Part of a small language model's weights.
Training: a variant of Muon for these matrices, 474M tokens, 7238 steps.
MLP neurons of a small language model. Each row is named by its layer, matrix (gate and up: input weights) and neuron, and shows model dimensions 128-255. Each number is 128 + 24 x the weight over its row's rms, rounded and kept within 0 to 255. Numbers have three digits each. A neuron's up and down rows have the sign that makes its largest values positive.
A block is one neuron, or neurons of one layer that tend to fire together. After each block is what it responds to, as a language model described it from the Wikipedia text at the highest values.

L6.gate226:130141150120166123133120166139126130148112156101129114140145104118110181129119122132122140158112100065153124114109125157137133131158103094132133110108152152104156087130146092116120147166134163103110156146095158177133129151152075141115100140131093125176103130142140100124119144139134133121154150105121128098153105118056130138124123101097084111147147169105113122124151129125176136151129
L6.up226:112144163171131142126194167097118151128152147103153093138109108098103159109121135115087160139139157139149092118162125130147179110094109144155120137161135164139127189175137156121131154167128112133106098155147166156131102130102124102126144150103134145157124076150103153138107126120105118144136153104130182132122094106149091135107141112114137122127084120146127123088098140135137117123125
L6.gate553:129154096105136092142175140094102129110130128096141132084145131092143110101160155117115116133137122120091130137072125139136097199149090074107140116115134156166136153186122153131164095121149112114123099147194144110158150100103099116081158114127126137138144169125132124152127105141115143154162140145128117108066140146190138106107165127120113142133100125150124110066139100135128125098134
L6.up553:144113108117140136165116154117118096117151096129099113117121112098115138139101129111156153118124142146167142156126125172140131147139151172128157082146152135124188121158151120176136128131115119113085134131136127146132152130151108106127126144134109185139163151126097101169096132103170160160133128180136155124089105129105070141117127162132137126144102130181072155116153156102101076117107
Responds to: Anaphoric "that"

L3.gate42:135136154171115114120088116136139105079123124128101100110129132116108162146119086148128117162138104139109124117082116128118102080157130143071147126115146119155129101111115192114148149138142161122138116143123180122058133120085109133139135155122105116134134138118153149162174150100131099186152107131121111108080131126136119135127138152126125134130098130097101099139191158114165135178090
L3.up42:099143156127130086089173140179142113133107068092107125106155136119141151147123113115137144146144121171144119103082152108120123116109167128109166101126122127113119176100088161170096111145124112109148112153151122118094173160120109124097142138174106145117137123154125154110160165116128129149129100138144080162108126113102104122109095133148157119091125119116116134092155136133142132140143
L3.gate139:106111091122129164099093143083128144130117124088139107111094157127165136139122124140088101133132125135140134140073159147115129103127125150135099134126146149140137160106155141156121195106133153147154165118140156121162130101145124195102129144149126103101176105124109127166088134087184119128149147150136122119120134098116155122162146135100171122131166101138148138089162121137137176113147
L3.up139:121139139174106105099075107112102130143152081070158142125112150123169140164124132116119104107146129132125136162108107121126098108157142168148121138124169131136112147096142133174110165133181136133120137092130134138191124129116117131130152131136119115113158114094085107163138082139141176148142113163100135077103138159108152106119120125111126109180144120123103120090210112127131150150131
L3.gate393:091160149117151139118111133096127140099148174131122094183107148157130147153112144120107153104122116153106101119150129133110139091133142089122110146106168119126123144094100106171129124124130168116183136129097142092137115087116113160121151160114123116086130109141153136140101129107128125110115118140088122148169098091120157127192141089119101163147125085121163126108139127113147181159120
L3.up393:161126148135115132125111104114152098120143115113118123133081091165119105120097139134135160131130118148111163086132124172093126092118143114105142136056135107143169163145131087138129114159120124133130145125135147170061115126121089117141108105141116146147142134095105124107134092110120138142101115153091135159123161097114171115121098135111113174129129144123122128144139145150141158123083
L3.gate640:176144194137146179098133161118132152148102114096115094103138181136141079099152121125105154102127134128152116135132105149173103108117126136077105173141139188104123140103116141156089154090133141129125118110149135161098109106161129168135160116112122114112125115130148092129108126110161132124106126139127109091128149126122156143116126137142134140146143118113107132123150128130076132165097
L3.up640:152129121116137110135140154107123109146142136090121139116138146134129183136108094116169123142132092109091145159122101143128148138125124114114129136111160154150084152117122098132117133146111153088106110106181097127126073152093147129171140081123116109126101129120151161185104111148131133170121087174188108135122133094150119120119150138165084131111088119085111190152128145112125127172148
Responds to: Prepositions after verbs

L3.gate50:143145111122146124163135138077150129157094102143156123128151090105083111129079094121157094106055126171141119146118110152129161106111097133101118142103120115128110097086113185149118103113110117167171129111068126136116130125165108111147120144143108131157132096143155161094137142109180118151152113116135116100091112145118126177111102121141136121064161179125104129100139120135153136101120
L3.up50:134146158179173113119114141125159112130104125099145178159114141114166121105125137086125104138097115137135152145136102166113128150173147114114149133096136102107119125165160140113128109141120133118146163147118131138123132145120105156138123105192154133140130107082160087098098114114105095136123109143106132119139127139128203140149080127130116117147162161165116155101156091090089123126133
L3.gate137:099141123164127103134144144151121131137089125140120159121092086099131120149091146145153131101160077153125144148142128150116105111115109135144128137125118080133157097137164110162135143131122176100111138140117134090152120136177105164146154129139150145154131134118155112131090104058145127134153125154139078119127147140113081117163192111128163127201141186137161150096142121106158136127138
L3.up137:150102109131158134166147201134098152136154080133112166146120149112152136123133132111140125161115119144096110123140113168109132127128095134134151131136155076131136111150164158138117147164123173152075132130092132107113111120121095133120113154123120111128120163143124087122128117085121101144099133201111158110120136109113127159125104081124145129133151160160159121068130122150112124127147
L3.gate193:135158112102154095138116122133101212135149170136114125139114113115097153090130153147117125134168117111127119128136166147115147181080119166108156140131141131147132131129119128130151129104164137141124103124068099143126148123172116159098134148128087145144123136099123115113115105115131095151130114132104100129133122112164147112119158132101138156145136149098077127092124114117136167128084
L3.up193:137157112116108099167128110119134124160133154140091084140129087161097111148161198116140142124105128130154123114100116132145068163090164139104122154171075136151106116084140105122155135110136102135130172127154175125119147114167095120087123117148107128164122150113163083119116161109131121131131137109097174122107134161138140126109163181098104137106141113100122121125111155147116110138144
L3.gate604:148118128131145150138138142128145176150063149106193115144143109114111117133153158119119130102063131088129134165105139175162109087143147118101104150115143126108119076129150120147129134129131130133130157131171122115138144145102138145131101133139134162167102126105118131166095118097152115134104109128133117113119127108145148138148101161125138093100135140157126161111147104095122118126150
L3.up604:131147150107100124137148124134159109135137124122097171102133138077120109139107138152119126082110124122157124122120130159130117091134129139151088185097155131099129139117123115141146159121134126136123130152106159157103115126142098111122130095142134168113109070109113135172123146113168143110150086110123111139120132126112125107114115147073122121130135098120123177111131105169066151130150
Responds to: Ambiguous short word tokens

L3.gate265:104117173133125114155097133097110122150107107140183163121152134106144130124122077160163151089122114103157150132087118122184121099141146129110098103117132146091136151156141134129111137146130138169142139103180146141109131143086120124121110119149108114087102147097131154163115101092108138167184126108143111153096161112106148113115155127114112113148096169145136111141160139123104147102126
L3.up265:110115171117094105122104125111176140133128096151156116135094134102126111133111118113131143094126151112124125148145141093117077096153125136152097111116140119090146141115114135146135115137154147168138091125135108126122115128043119143158106184126140122078041172122109124121147127127111126075146113122152141133123124147121143100132102110108121106101137152140156127180124145139098120145153
L3.gate335:129100098108183119162086159083114142143082108184127170127169136162123098142132119122143151101136123106120115132068067132160102121129095128089145136139119173128135122134144136146145175115137121130109118153148147125128149139104132130128125214156109138101145109121132143154102103131141178126143087153100145111133125143113133105122152136127097136131140156131102136141103125152153148107147
L3.up335:126110087111111138155117101178116114103097077118085165129137145142110132121159118091104072094137167132105117108158101103163123113144107140123138124128110125142157113104136147117153101116167097145117076122144135099181126122111136137123176159129141111097128149113111110109100136139124154109107109093139125178153141141126129121110148081125149107117129134100122152122113103130157166114117
L3.gate345:109163125115108080170118128116081148175103142139145125158142079113141109158131141102137129127143175092172123115164137115136128121150123101139136128104135121125119148105130133104107131146134106080146095102168126109170172148132089153141089127120174112095134133114140158132133150149148103108161165091090141121142113164087164145126090123122172104153134121140126141138109132156112091126078
L3.up345:088129106125168125127154121133129141144105088161141116111106116116132109132122159134119161172115129110148118116071086111143100159120138107154138141164147167138111158126141117099109151091093121116157111118125130184112175153089116092134113164107133113095149115146152126174160169118101143133122158131135094161166177148106122139097117092078113112157142121167093099145132097143152093138103
L3.gate486:092129158154169113140099154097112123116127102126200119137157138121113123179148114142115139133126106100166113116092151134145132129074137149105099106100149116148097116144146170145073151145123136140085121095162151120138126160097138113151131156127110136122142177146142178159147144096118127144125124152123124135141153130109115132106143155127129072156121164149113136161106101131132130120113
L3.up486:070126131154125133136097126062149119087111108154154128147131149155114144139157113139110145094120172131165122072159138084117148126112129121154167157075134119128152114124134132162141122092104114165138076116157136094136167078112166124127088128078133128101122148124113168133116136116094086115117114086151101121115131101150164139112130139102121146180132123157149099162107134138138096119130
Responds to: Sentence-final periods

L6.gate242:137154140101127121120148152121145084134114139077114131140175115117169165141098166105137127141152092120119153170107104148138146132120149122133137131156158105161132103161102131112139160117107145109108116119155155110099138094134106150189098120173154115114125119124134106141102072100092121156081118122134126160109133106128159159157114114075093105120129121096146127126142097163112137127128
L6.up242:091145142077149095136169142108155100123106144100149098141153134111133154096131128118125142134106124133115171107151128130140168154103092159125147094158129075118120122150160130105119153135092145086122144107137104107091168101131102142147150150144151153168151109118130117084077080149129123144088195146139086155062127114097147144101112142114130130121131098120119181139155119096109079109131
L6.gate552:112148129158095121148136128137113148132127120111149104156150120125088145113132117099151167113126155141146120128080114160135130128111148093137126123129120137124113139141070142119108146085108080104134149122160097117153148132128094117147124062174161076160143144085149164132091115104165121164112101121168126154096099107120166131103120113097164146131103083089137133141133121140157132092100
L6.up552:141117094139129077139163142112112099124063185113109075135163092140091151082154119107163145110148101176152125102095127171106101112109118139109130147132136164121142098144103134140128160101160112111097131151161131143133155102131098115127117123161114140123162096103139148118094112138157155143102122119135093160115158136132129144096134154118144160169132088141170148145123088133110108136159
Responds to: "for" word and piece

L8.gate78:171171088113113115121133126083150094144090109138113111113186127101125147182115109124125126140089125185117133122114136170153138119102156115149112112102128165116152149131106100122134079137124103157132121157143147087120131153169099187124103158140108166112121131107145175121105122115107133108105129129128159109129162146128160133162152113164136140095128126111154152096187140111123118157153
L8.up78:155129107091088090128120127154114139117132146089126198131113107127149155149119133083112101154164114128137152159130133112143077118205090095143126122144143115123118132124107099100110139121136128117120116116128134111132144138143096168146114171153117099164131144090130129121127116099085126113147129115132099110124145104102154100114142162182178116139154114153138107072139108153139140134094
L8.gate130:143135133116122088096166168096092104093165084137154099145163099150096142151094145100134148127110106153129107161091128125134134115151167107114094118158119158162122094110112153160123095160096138119109153109138118087092124169095163138117154109114125164133129138163155160139130107153121158128160089110169125141101135159185121118119150143119144139114167114111103150133131085124062097164157
L8.up130:147151129145099136123114116176112167127149122106104129100132155126172128095150147107141094140129053153117098116161123109139094128167132103118079108110180115118114153133101106108142141130145155145135128137131111097105150137123112143120174163086163064113104124098147134121110147120083151134152132156143114151104144134167169141132116157171099121135090124096147119129129127140162115102129
L8.gate149:133126157153087126132174140129115192091139135107112121119091105126141122137147109128127138103177116147122116137111126136132144117151166128112154136107181131144083144113122102098107125141127130118115125140141143125110120131081132097098115110135135115117147151137140111140136148117133110099135117134165094136143114088118141167148175100117119107162127128141155137088136151115087153111113
L8.up149:170149110117170092159148135089143178129134113161159131150099143136120081142127136135151166106133102119110114125120144143151136123195133097146102110157138127132134120125123124099136088096105112122096144160188139130138125130118119151158151107107094144123165114178117145102119138111101132101094151155133142124150148154139132148152116080111117101149141127157178091126138102104092071134150
L8.gate245:124140139153113127127171159107102149146122105138173116114104192121134117138148110136120089119148172111161107118108154120145118080191181157110114112090137174100126127169133124106122121140152134139165090103125106148133136138167113120113141138144098150167131141138127152156124105111093094170139120095097123136118146162142067132110120152120135107140133097129137126116126132131129131159144
L8.up245:123139110112177125183100108163128126073125120134112128140128112107085103118171121148094100109114110105134126177124113122126165157110100149105115113150121112130149147129132119136148111110143116153150092131105166126117125131137128122136103105123164122120109143125124143141122148155092157102115090179116165140160110119146122064122144122114155113158138151127118127100120157120130206094139
L8.gate279:140147118147173142153094091106125122130122108152144153127147087101174120113097122126093136108082163111102101108138136136134127109136132126100122132140090137122129116169159124131128151193096142137154101082137151122100050099168110163090132134075133135132152124134089125125143145177113099173156120118118128122139127172127141128105133091139130134107147127139134104132130106143179135122090
L8.up279:170129109112148129127100145161129129165124151136125141158146169141127134125166059125147093147136150115126108090151106150147075129148106113116117110098110147144108119144112105133133091094130142086105103149086172122120124102125088156131120154091123123130108155122114143174120097135163136137138135092108137106149104109105156155133105113119151130173130158120177154068112126147128162127115
L8.gate455:125143135139126117149110164139130099128124074131168125094156145149100085102174142133061163132121135148120098151142108134134113100131127120111119107094157144131140079112137143142148104113127106137106129149139125093145149112125116136125150093160099105119116197093139137106129106128128170171134083212127131122098137144102105107127108128146150149128164163139063114137113073104124158128090
L8.up455:125132101156141104109123130135141117090162108092108101114124092120146103153171078154130134174111120124159108140116091134126193099170101143110130122094132158099149123146097100132132109147134119075136148088110117116147144119167112149121120147181128110140129145105150147144108120146144191118156125187112077130157109181134133115166139133119152163140124131171100111145131110129095177119141
L8.gate682:155108108181129155134152169116169140129130159121118156144109150113142138113089110153094169114133119123092136147137106106158111092118113137133142072148105117118132121082127133131174114146133114129130116142158103144128100119096129126124138099105127139124132128106161102133123139119098163128108112133154116124132135113112133126099106136120137141117153163095093119154112066110098093134094
L8.up682:104168143092099153093128138140135137159111129071126128105055125111077076143135139102118095098070097130150124109140111111098156141129111123105132084126136101128137171113137152126165102110122120154124092112137139099157134179152149096096094141119130130111126107129132176116117135152128108064154137183106140115091131137146118143115114145145135161144158145133122152148144152122159113166142
L8.gate685:131117118128155113136140110150114125122172125123172123143126083132113151162106178114105087067137151122110112153106121132163124120127147119151121157146151106161158137132094127138154070118137149146154128144161113143145122076127153118122124147173123100119113098131159153167139159143110100110076112153116122128115145137141124102100116134170105149109141151124103140145135139128143183103112
L8.up685:116157140080113134171114108122101153128151111136146120088132138151104143106137107085114132153095182106115144159142159085125093127172113149132131138144147166156133131150098093096127145150098097133186094085125144133105100138145133156129121125103133126130127139194163106108117144087131119169132097128118150121109134129164113116127173134138124131101140115082098134121156145079119137148080
Responds to: Prepositions after participles

L8.gate10:140099133115152146108134078118089159135098137131130116136115133146106131113096116136169105102112149173149125129100099161109118100116129158112070143144100154123092114131153086173139149157127124127157104133137171157139134115150104145126130117131164168216108091146125161083149121109112088130136155137091119120159144166072140173135139093138104169116102131138157153144089140139130115100127
L8.up10:125142077126101118091129133125136092182106107171110129147113113121143117131131145109111151115120175125085114105122090141140112142149140132111110137166128146119120160088124091122159142139159086118156107158137097104093142166130143140108149157188122138092139120128104160128100119097109123148135146061108103154181152134126152104125144143139164088104091111152116145116140124132144077150107
L8.gate387:176140125092108111098113131142103172121125105102111117141133171079089129124161112117064128127122054153118153126145147137137125114142130125146104100144144080151129106110095118097131122100133118116124130149112100120160145125110118175143119109117096128096089098101130095144146136130095137102118163156124158122132213130163117118120121131168132155084182149142123109116154112140121135133113
L8.up387:121132163149150154084140175131109117129113081136129145115160138090131110097090099125107144139108128140123137128116120121094143146174131127139124173150094133152130145125168166160106117144108154098120130131144127122124136149115103097139118129114127106107179080088141126145111165142165128114104073139122154129118112141133099133166120178135129168129119124148072142107142161124132168114142
L8.gate449:149115103134118146145147131128124127131114162154126141140094132104136150120108112110136116082136151095168129127123130110092133082123131147142140121124169152098128121150154129161136154140115149108113146143114123151084089171163157145145098133151086132107155130147168148150105157117084152113143138118127106148117111148151121142175119100109116164117101083123156151115147108090142168130077
L8.up449:136153113116126115129134103133121114151171100112101147155149145110153109140156128126090132099128116111126153146162145136161129133147145147134110095101098113113163109170168116087106142103107162157136123139096161142105099130125128154142155098103148114113159156173075114083115141141104108175067132138148162086146107136114134127133084123133096158141085151129085158118109112181117112130167
L8.gate467:104142171149178126138133097095131107117126102146116107134114107078155125138117134122135079161092103137102121172104187118160169158171150153138113130168114132129137106096120141132118196178133134105121117106135130133108171133104142135157119102113106112136129121136122096094135157169113123131118107104146151135165148137144141138171117114117100153119140106118115151145160133125100101186143
L8.up467:164136121136175143114157114104148118129092153101137140126129097112156076164115127122140092142086155101079122138067127125104125090099136136197116141102119112133115081109095108138157135145153139113111116141169130101127149124114146125160122134112135167111116077109093095127120137131171099105103109124124160101084153084137133117114129137148135176112151120112156087095119156139106143122122
L8.gate506:160147126153085118146104167132107153150110146110118117174095105143132146183127117142128130146113108138134126095139123146144139118116113101121160106115128136111113159136146156142111157140128153095160161109176126127103139116128128161163123125126126168148143102180125122067103131140126118116091177098107094099122131096124133142097152106122126153117112121114109138135135112105111135127115
L8.up506:147110130173131120145143167100141132155143115100118143141103108108124131102096132131148156115091154134147156110076131141091119135131105157098134134125147063095126127115112149140140137114094111103164117106114156108117167180137157129124139102099140152157132136114127146145121148150166095093112157118151131132106149125129140178158106115103140120154095143100147160070126130133135093124070
L8.gate588:142136144098090104069150117125111137126117153141141090095087124118095094117109125140104128146090134087139130136085124126167137150117142146083130148146122093091126101152097152124092109113135092122098124124100133115120175092168141134129130133117170133148124130159082139089135106123188146142125146149103149112110097136133107102152141117119128141143128152148121124142131110095142114092101
L8.up588:134120118151181074097129139111128164119182113111134109116144142124131126077115124116099125153165125135139121139090155125101127172166107208103133106122120129148122147097109148112150151119094160131143134108122143099084097120110134135097163124128150147146142141191103095136133130115125126137138101115142141125166081062126122141160120129152097109108144124128136160125095166162108120127129
L8.gate660:106143112165132170153132076136148143154102152134111096138166156134109163104132121149125146121116109118126092137123099146176162093110122087118138162151151070145132128181093140107109158104132167111124110131138111137145143130130129116171166167136125115141107113081122103131139128132111080118103099113185124170113109114094150102147110100155098161135091112129100131130150144097139147106122
L8.up660:132152077098149110086134097093077137130085121159153130102148119107142053145121089131114139105115126113136133123129129146145119162121072098147119126113137096105115123146116112111097130136141129125155124120118117095139187140091154133133138124142136119147110109131129143147154131157154114109088095148090138140125121142107162129152179146122115080135150141145090122119129096134143087099152
L8.gate701:107145150103125141136099156152120158109142130152107142091136120112136135101144116095123167079134124176153109135158098127119174142134145146142148120132128100127146140117151177125153136088097131089169172118148136157144098122146122152144103115150099085126121079136152140135150139094108075157101138086084110162089169129094092123152131102160115118142150143134121121141105095094165124122111
L8.up701:150127115156120118171130154140132106170161139159117084128161102171075122095181110154111146126102075135158108122112083154136112151112128118116146130120113073117131148180100134093108147131136087130141118158089164097134127142118119134119144128108130120083118110145105109130093141167135108143070163132200107127114170115186154141169108079124142112124149126150167155105120141135146141079148
Responds to: Short function-word pieces

L8.gate17:146150145165174122078126125092144093124127096127148180081148105177118124164152141132139105125160135101096116133132106146126106106125143147125128129121126128114133108134128117150116070117145150093119123129144124119143110133094106154103099102169123105165120113156104136135181128119125093177101138091081150126181088120144107138137104118135143157163114108117124173158074131147167103124177
L8.up17:115154174152174137140164146170126135152163081137148134130078108144086138140100141128118133130168138095092108125112100146131116095154117172152106107127156126127099128097157124095151111114134151133145117141122092131170108104138111126118142132127109096163128107150105088152133139173131088113119134131118117108167088123090134161117085155123124151172151120138113173146128134102131087103138
L8.gate34:151123128136128127126159117170119100083160111081145123154117112152063148102137069152068111173160105113162096127121138129144119123152109157125113147125142150117120151150099136126087111126155147127099110129131145166112131151155113146136122156149104136127127095166129124143167125144089153156141146149131156135165133140113129161121149136149121133175133099133131121123159083119150089146122
L8.up34:176158164118182163106142114114163140144123090074136122165128132116127087104141136137127114134142119117136142137121131141127134132141159163155118124150102131115088118154120111109118127159101145154101199118083116152070109080085131115150127134099146151140119102126131098149129132152178086118100134115135152132148114122118104159104141146107100142138124133101111132150141087120126111171126
L8.gate88:161113156148121118112137134102083127181132129145121157088112139110118138130099122099086122106134158104131146163184102159127101120105121125125099120139114104131130150153096130151074170185135142117152137167147128112130111151090107184118120102135118134128109129132134144153098142142138101119126133099132166153131086137146136146131073131091101151140138130108146146154168150132095114147142
L8.up88:145170097159143104096110126110141097113160117122107128098119167112109126112152141145109154153073148204127165144156118149107134090143112162080111137118158127126109134131118135156140161107130129121158166097137087128157162112133133147110146109138127141128103146142127148182103123102109116133160178104140150115167122071107141131115146131143118095114129120134127113148136099130060081123129
L8.gate190:143140115130139145109124161099134171140131127106152129124117086114122112180152112120124142132104145126105111168147117101100171155136119153123103144129153119124108060113131128142149102137146155132165098099139104136087102173160134135147139139147140128131118098119078123171195096120115150122098156119126169101137119135150117093098122104139123118084132150093124121110112127107141117100121
L8.up190:099169178108181088105131147161142126142150072114097101147128136136091126115119130111092109160111133136123133120123111139137112151137094117143109135097149157135105095117149177122129111135137140110101111107152128109115148181127117130090150106132134134137133093168121137166158144123178128110157139138145112097140136126153147146119132064099107102126172135097133154151143126136135175157119
L8.gate203:153115132150132144134131139094130093102140130090129114133091165139162153151136142152116123124128187136109153129137146141106133119161158115095154131087175121133109115121112113102167127168087149154126092118145154099148149115132148114137107128150072111149151125123150121150107172129137103110127123099064151120167068130181137085137112135078101148130135108102109158138138137087103150151134
L8.up203:159128123119115123115182142139095132114114126105147156134113132103135105140143119132094138142123150161134140103146141140164108161094130152130102117136120103139157168138123155134108158135129111129173142119120147110143121175098122123130108080114137158129081144129131137092109106142164086140106136110066133140165117118132134140161133115107078112125161133139152109127096181138118117132131
L8.gate267:145136155126139102119147101135107137122157126083137116143117127111088141116139128149099051125099121127183099156129107172167103147117132081174127120108161120136088085128128142131161132149108129138119094154171151140137148152123114167087144083108097134134091154151162127184122150120123129115158082146107140135164107100140130079122123119105123127134115134108173160128108109122111109102160
L8.up267:141108157160110136125128109137143139117143148056105116127119142119128129108133136134101124125104147167200156139135084120131150147103124148117106121094128117150126140149159165117133137143115143158097115111153164145144164127115172154107113088149071116143111159136140136132100127096145135114162085134115155165124128087166085118159143104099126118136157121119158145124105105109132121122097
L8.gate293:179126143137182172135178115160140121085114151066125132106138106190130150141101119152115120128132048110173131099148111141115093094151147144096146115108112110138144131160148146132113121137093117121144091112102163119133143146123110126076157131098133144153153102126113152143099092136125106102174109163118128094158150112168130110138116094151108117153147120126102162169124091114169104101120
L8.up293:115139112134136144145112173125144074130119133107125115138126111122103141098105126142123111114124117082103132093132121150163145120155120105143087107142140099134106116119092132126121139175112174146151147124090086169124111152152133110127138131153141106125132129144134134155100107097156120132146099166125131155140170119155132132121105097124154098167138140120106149134147122156114139121153
L8.gate679:156145145142106125111147098126171146088078161140073116106127080112157120123108120137143151149121148165142115134111095112140123146151128128162117137122125114133113100147179170106084126154127150163111151149130122118145123117151169131094159130073124119147136172108148132178141138172142123125090083164110073117116106090149210094106133137078140150128145105121129101119131109164155108152111
L8.up679:109144179131084102107152120110086108111120122189108129131117107187125167100107144117145139127103156127139110140097113128120129146103104119124074113129136122118156111164154159161113151125098129156120155144130118147110103133114142131148147152147124162156124111137107147162124104101156090147082145166106120143087148156114173094129103097122102123122118122120096134100124126139148146131133
Responds to: Clause boundary before reported content

L6.gate201:177116098100126154195123142145094178177152104120151176114106111122139158087152109118067116102160078133123094146131136148112111137172117130147164104143184110143139128122087136139110134149117158107114122151156183111128168142147081148123098121136101097150116116129088134141116145114134101176150120178147098137129130138109125116126149153137106133133130093106139140157147138088141121131118
L6.up201:137099130136100161089119081079116149134144097141117151118155146116138135120170151114132110137109094200162115116153122128132144111131135163139126129154134124139146140088135094125127139122104089142141129120145155143096085144153143111086166112205119132162099156125105128082096141087133117139093168149114098113154116087121112146167135168153075151110130130144125115166121086129133075136102
L6.gate703:159115127096120113144098137141138115112120051134120135107133110094131150165125130137090124132114075101123116142106169156151126163128153158109168087100113113143122120090142088117127161140102140165104101115167120135104146155114063134145070107148101092185127131115085082166115164103113174159088144152104102119088133123134135114135110175103097139129119115125111163106187118139156137127145
L6.up703:129104218165108157130129121132083097109159138158107128152165083163113103159130155134087150148126093151140128079132119137127143131097140109107157122096126101129094124165145137132079157099125139137120142130149119133085159131130156128145099135122130147118152102149109137141146105110106102094126124107156120122142171138128158091138076141098155083164098136149138142157173105109172168127099
Responds to: Prepositions after verbs